config.yaml
num_attention_heads: 4
num_key_value_heads: 2
hidden_act: "geglu"
norm_place: "peri"
attn_scale: 0.125
parallel_block: false
extras: ["capped logits"]
init_std_up: 0.0211
beta1: 0.9
beta2: 0.95
decay_shape: "sqrt"
final_lr_fraction: 0.0
doc_mask: true
train_tokens: 122900000
max_steps: 10442
MLP neurons of a small language model. Each row is named by its layer, matrix (gate and up: input weights) and neuron, and shows model dimensions 80-143. Each number is 50 + 12 x the weight over its row's rms, rounded and kept within 0 to 99. A neuron's up and down rows have the sign that makes its largest values positive.
After each neuron's rows, "fires on" lists the tokens most often at its 100 highest values on Wikipedia text that the model never trained on.

L3.gate252:42 55 47 36 51 45 30 35 70 49 65 32 44 39 48 61 69 40 24 43 56 47 46 36 58 57 41 44 57 49 46 33 45 38 59 47 44 61 56 34 46 44 56 54 39 53 48 51 40 51 58 49 42 54 36 35 59 33 44 37 31 22 40 35
L3.up252:43 54 62 42 39 44 40 39 42 48 64 27 38 43 26 40 63 34 37 37 57 38 52 54 52 74 38 50 59 32 57 45 53 41 54 33 44 52 41 72 35 32 64 83 73 43 54 50 59 33 49 45 45 40 42 41 54 41 19 40 69 72 40 43
fires on: "en"

L8.gate211:38 47 55 50 43 31 50 26 64 44 71 50 47 58 48 81 36 43 34 44 61 56 48 34 46 52 61 36 58 53 67 49 33 47 32 44 32 40 29 41 55 40 80 66 42 79 73 45 27 47 37 79 48 59 68 54 53 31 46 39 56 39 55 56
L8.up211:32 50 28 44 68 45 31 43 69 55 38 48 70 53 41 35 64 60 62 48 65 47 35 62 50 56 38 56 49 43 34 30 40 47 59 59 59 35 61 45 60 49 49 47 70 65 47 65 40 57 41 52 34 45 59 20 40 68 36 54 65 60 37 43
fires on: "th", ".", "2", "3", ","

L4.gate342:41 52 36 39 30 62 25 63 56 52 51 69 44 48 52 63 58 39 51 50 55 80 42 41 63 26 42 40 70 48 57 48 49 74 57 58 34 46 47 45 28 52 51 42 73 54 63 51 39 55 49 44 59 63 53 59 54 33 44 51 55 32 53 63
L4.up342:43 32 28 49 69 32 30 32 35 54 41 52 55 42 42 85 43 51 46 43 52 55 67 60 53 53 49 58 43 48 50 59 53 56 36 47 44 58 67 56 64 52 73 67 67 51 37 64 46 66 38 56 40 37 31 41 48 44 49 37 47 37 51 52
fires on: "ing ", "em", "il", "C", "| ", "p"

L4.gate192:43 54 53 51 47 47 37 45 59 40 67 47 56 42 56 41 55 32 26 54 56 47 75 37 57 42 46 40 51 53 59 47 57 58 44 53 39 48 53 65 18 51 54 49 46 24 59 45 54 52 47 48 37 41 53 45 44 38 39 47 43 69 44 56
L4.up192:36 44 58 61 48 45 83 38 50 45 37 56 57 41 54 49 56 70 43 68 57 46 51 38 61 41 81 46 74 31 32 41 79 45 52 43 57 54 52 41 65 59 56 35 34 69 40 52 42 44 47 50 43 31 61 54 26 35 24 44 33 67 45 39
fires on: "i", "o", "am", "al", "an", "vi"

L3.gate143:45 66 36 24 66 33 41 40 55 41 55 44 43 51 41 44 57 64 36 35 62 34 42 66 47 45 56 39 55 55 40 64 36 44 39 64 48 42 59 56 54 56 29 56 28 44 50 51 33 56 25 48 70 58 30 53 35 26 48 60 50 39 32 31
L3.up143:50 40 39 58 36 72 70 62 76 54 42 55 46 37 54 49 63 61 36 42 36 61 52 42 43 51 38 32 46 45 45 54 58 68 42 47 68 35 42 61 58 56 36 71 36 57 48 46 34 70 49 56 74 42 42 51 41 51 59 33 54 49 43 35
fires on: ", ", "ist", "r", "er", "ation", "c"

L8.gate316:53 52 58 42 44 65 51 46 51 60 50 37 67 46 61 54 66 51 63 40 50 46 53 63 53 54 41 47 67 49 52 54 39 61 64 69 47 46 64 37 52 35 48 59 63 47 42 52 35 60 50 48 83 54 42 44 64 61 46 60 52 41 54 56
L8.up316:59 55 19 46 70 51 49 52 38 40 55 75 41 45 42 51 40 42 57 49 36 66 70 60 35 58 71 43 66 42 64 56 46 56 15 17 47 45 57 39 49 57 50 44 54 61 54 42 39 33 64 65 43 32 38 44 46 43 37 16 48 57 53 66
fires on: "p"

L3.gate376:48 34 36 35 47 40 63 67 60 35 49 39 50 63 50 60 62 49 38 63 68 75 64 48 53 61 46 48 79 53 66 44 19 67 27 57 37 34 39 37 52 37 35 42 55 47 36 58 40 44 42 56 56 65 44 49 48 48 28 51 40 25 29 55
L3.up376:60 45 52 32 40 49 51 68 55 52 61 41 54 65 47 70 47 48 59 59 41 75 72 47 60 52 49 67 56 28 41 43 42 36 39 42 37 81 38 65 52 60 40 59 60 61 33 21 56 48 42 48 39 57 35 34 70 63 50 65 52 30 36 44
fires on: "pro"

L8.gate327:43 36 58 67 53 52 49 32 66 39 50 45 58 45 55 51 57 42 57 56 49 62 38 39 49 49 48 60 50 29 54 34 64 67 49 49 48 46 35 35 55 42 67 40 37 75 44 50 50 48 36 89 40 67 65 72 71 28 66 65 63 47 44 60
L8.up327:28 51 71 39 68 41 52 49 78 67 43 57 56 48 46 69 43 40 55 56 56 56 40 41 29 57 49 61 56 66 34 54 45 51 41 52 36 35 55 63 49 55 64 57 75 63 38 59 76 55 76 36 49 66 56 49 27 40 43 31 33 47 58 49
fires on: "st", "2", "n", "3", "5", "Th"

L2.gate23:58 50 45 15 52 53 39 29 79 29 64 27 47 67 43 51 62 55 51 39 69 38 32 38 66 45 53 67 58 40 34 45 59 41 63 49 30 56 45 52 18 36 62 29 48 48 48 57 58 61 71 53 38 48 18 50 51 44 69 44 57 32 42 58
L2.up23:62 69 64 49 45 46 40 41 54 39 30 28 41 53 39 52 67 51 49 47 53 32 39 64 44 45 49 46 49 56 73 38 54 60 65 47 39 65 66 61 52 52 70 46 60 50 43 54 46 53 64 45 31 43 52 53 53 39 46 73 67 68 60 55
fires on: "en", "m"

L8.gate270:47 62 49 47 69 10 73 44 43 45 76 56 63 47 50 72 36 48 56 73 26 43 64 32 48 52 54 32 65 58 58 58 30 58 61 40 36 33 49 56 54 58 68 48 40 40 28 58 39 54 71 53 46 49 64 43 48 48 26 36 79 50 56 51
L8.up270:29 60 50 76 44 28 63 51 41 49 61 45 59 54 47 71 48 59 48 57 50 47 62 50 78 28 60 33 52 55 58 46 46 37 51 53 43 82 46 71 63 60 44 43 69 61 21 66 51 49 18 28 33 61 62 48 43 45 38 38 46 57 37 55
fires on: "i", "o", "k", "ang", "our", "ur"

L3.gate339:49 60 61 49 60 57 30 53 43 46 62 46 64 64 37 56 37 38 45 68 43 47 42 49 50 41 61 35 58 59 39 44 47 54 55 35 37 63 50 46 62 31 72 42 57 45 43 47 17 38 60 35 40 52 34 45 40 31 39 52 54 62 34 16
L3.up339:46 44 59 48 57 49 43 42 44 46 56 36 41 49 52 56 34 38 63 52 54 52 40 55 51 43 49 62 62 64 40 61 48 60 56 70 43 61 67 51 72 38 55 42 54 38 39 27 33 52 48 27 55 40 44 45 29 63 48 60 67 74 38 45
fires on: "| ", "/ ", "; "

L8.gate247:74 54 43 43 44 39 38 61 42 46 64 58 59 55 44 79 44 28 43 78 49 32 44 63 60 57 54 46 35 45 79 41 50 66 51 45 34 40 31 64 42 47 65 48 72 58 52 43 53 33 53 55 37 54 62 63 69 55 33 46 66 56 58 53
L8.up247:32 50 48 54 41 36 51 48 75 52 53 34 53 69 55 34 36 48 59 56 57 34 34 54 56 39 45 64 57 60 85 63 45 58 58 47 69 45 48 64 44 57 40 70 59 65 42 56 52 58 39 36 51 39 42 58 73 46 57 60 64 62 44 36
fires on: "o", "co", "el", "ur"

L8.gate12:49 53 54 27 58 50 53 59 51 69 40 41 61 77 40 57 55 49 62 49 51 38 39 67 64 50 46 39 53 62 37 66 47 49 59 73 35 42 46 50 77 54 51 50 46 51 62 50 36 44 46 56 68 58 59 61 67 52 47 34 59 64 44 37
L8.up12:55 37 67 32 62 47 41 59 58 40 43 47 69 48 42 32 52 51 34 48 43 32 65 31 45 53 75 38 50 51 69 51 60 60 45 38 36 33 31 44 38 56 44 56 30 60 26 51 42 78 24 57 61 54 42 57 27 76 51 33 48 41 29 45
fires on: "s", "ent", "stric", "um", "er", "th"

L8.gate186:52 55 57 65 38 52 57 59 42 40 52 54 41 70 49 56 64 52 38 59 69 57 29 52 37 57 70 51 61 34 74 37 65 59 48 30 43 65 44 56 44 42 42 49 34 59 50 44 29 44 53 35 64 66 47 30 25 16 72 52 44 57 41 27
L8.up186:48 47 61 70 63 59 48 50 15 47 57 44 36 42 51 50 55 36 68 21 41 57 40 59 44 54 44 40 34 49 60 71 44 49 70 43 37 63 55 43 70 34 46 51 43 48 50 65 49 36 42 34 59 41 36 44 35 50 64 40 40 59 46 46
fires on: "; ", "| ", "-", "- "

L4.gate79:65 63 62 31 50 51 49 59 49 40 41 52 41 56 71 26 55 59 50 44 57 43 42 48 49 33 47 53 54 63 63 32 35 55 55 51 52 64 28 46 63 47 37 41 32 55 38 61 41 43 27 54 73 57 66 76 22 39 46 60 25 45 33 59
L4.up79:60 34 63 49 65 42 49 78 42 66 57 53 48 41 41 59 51 63 50 49 69 51 45 67 43 48 57 62 72 61 57 67 51 62 32 44 59 40 45 44 44 57 60 78 41 57 35 38 47 60 42 59 33 25 42 55 48 67 51 49 66 52 47 42
fires on: "er", "o", "us"

L4.gate273:56 26 59 56 55 59 53 54 62 38 81 42 40 67 33 59 33 41 45 41 49 57 76 68 50 56 31 50 57 55 45 47 55 35 55 33 41 61 36 46 56 65 65 47 19 35 77 71 63 63 43 61 49 45 33 54 55 36 57 58 60 64 50 46
L4.up273:43 44 28 67 45 51 65 74 55 55 66 62 39 60 56 71 48 47 53 68 55 51 37 67 52 38 58 48 57 43 69 37 26 51 35 61 26 84 48 39 36 48 49 56 58 39 46 65 50 32 66 43 55 48 54 51 36 47 54 47 47 59 23 55
fires on: "t", "n", "ro", "el", "oc", "s"

L9.gate380:56 47 43 38 47 24 48 53 39 60 47 39 46 64 28 55 58 43 50 50 53 53 45 53 42 43 40 56 50 56 51 45 47 66 38 40 36 46 28 61 65 50 73 31 65 50 54 65 34 51 47 47 68 43 46 33 51 52 35 56 47 40 44 50
L9.up380:50 41 55 43 53 44 37 64 30 38 66 57 44 69 43 67 37 46 50 42 60 53 59 68 76 54 35 43 41 34 58 51 37 35 67 30 58 45 50 54 47 46 66 60 61 50 33 49 53 44 63 43 43 42 58 44 44 56 44 36 32 43 16 42
fires on: "pro", "O", "Pro", "p", "on ", "d"

L3.gate303:34 36 41 38 57 48 74 58 69 20 57 58 50 65 40 71 61 57 28 73 71 60 56 48 35 53 42 42 67 41 50 60 58 57 46 34 52 32 33 40 49 33 53 51 53 49 55 41 40 38 54 50 47 44 36 49 37 48 32 60 47 38 34 37
L3.up303:44 27 41 53 48 43 62 64 61 41 66 44 65 50 51 62 54 53 46 59 57 61 62 42 53 81 50 55 41 48 58 57 38 58 49 27 52 63 56 48 52 42 61 50 64 55 68 40 43 49 56 73 47 64 40 25 51 52 61 61 43 56 51 54
fires on: "ro", "pro", "Pro", "ra", "R", "el"

L4.gate122:49 62 46 31 47 35 39 56 49 43 58 28 43 65 48 66 56 62 39 50 62 48 51 35 44 54 51 40 58 49 73 40 37 63 46 43 35 50 64 43 36 69 51 48 64 44 40 63 45 48 60 52 55 69 56 45 43 44 58 38 34 18 41 34
L4.up122:87 51 59 47 18 63 41 65 67 71 56 49 53 26 47 26 46 71 40 54 45 73 55 47 38 55 36 40 59 43 45 49 52 29 56 38 47 60 50 53 44 58 59 45 48 48 35 32 61 53 56 27 30 49 50 62 53 55 36 55 42 55 68 47
fires on: "pro", "le", "sh", "Am"

L3.gate335:52 45 65 32 33 48 46 47 61 53 73 51 45 54 35 54 55 56 33 57 60 41 45 58 71 51 51 67 69 63 83 38 49 68 49 29 49 58 39 45 21 48 48 57 51 64 47 43 32 50 53 43 52 57 23 59 64 45 37 44 40 62 53 55
L3.up335:64 48 65 45 53 61 32 44 56 58 44 62 57 41 39 68 50 66 48 38 48 45 42 57 45 38 65 51 41 37 58 31 74 53 44 34 30 72 37 62 43 81 48 29 68 52 37 61 31 44 65 52 58 51 49 43 55 52 45 51 56 60 54 58
fires on: "e", "k", "m", "ab", "z", "im"

L4.gate148:44 32 73 56 40 45 52 54 41 35 48 54 38 42 44 59 49 51 47 62 38 40 40 45 55 53 32 57 56 51 36 49 55 67 39 40 60 62 44 44 51 44 38 42 53 51 67 30 54 45 67 59 46 41 46 72 35 51 47 36 41 55 35 41
L4.up148:55 48 55 63 44 52 69 34 35 60 65 55 53 53 49 49 53 38 71 44 43 28 52 39 50 44 49 56 36 47 29 49 53 49 46 71 43 49 44 50 24 60 47 53 49 49 60 56 65 65 59 56 47 29 48 63 44 49 37 66 39 55 81 62
fires on: "-", "1", "M", " ", "W", "2"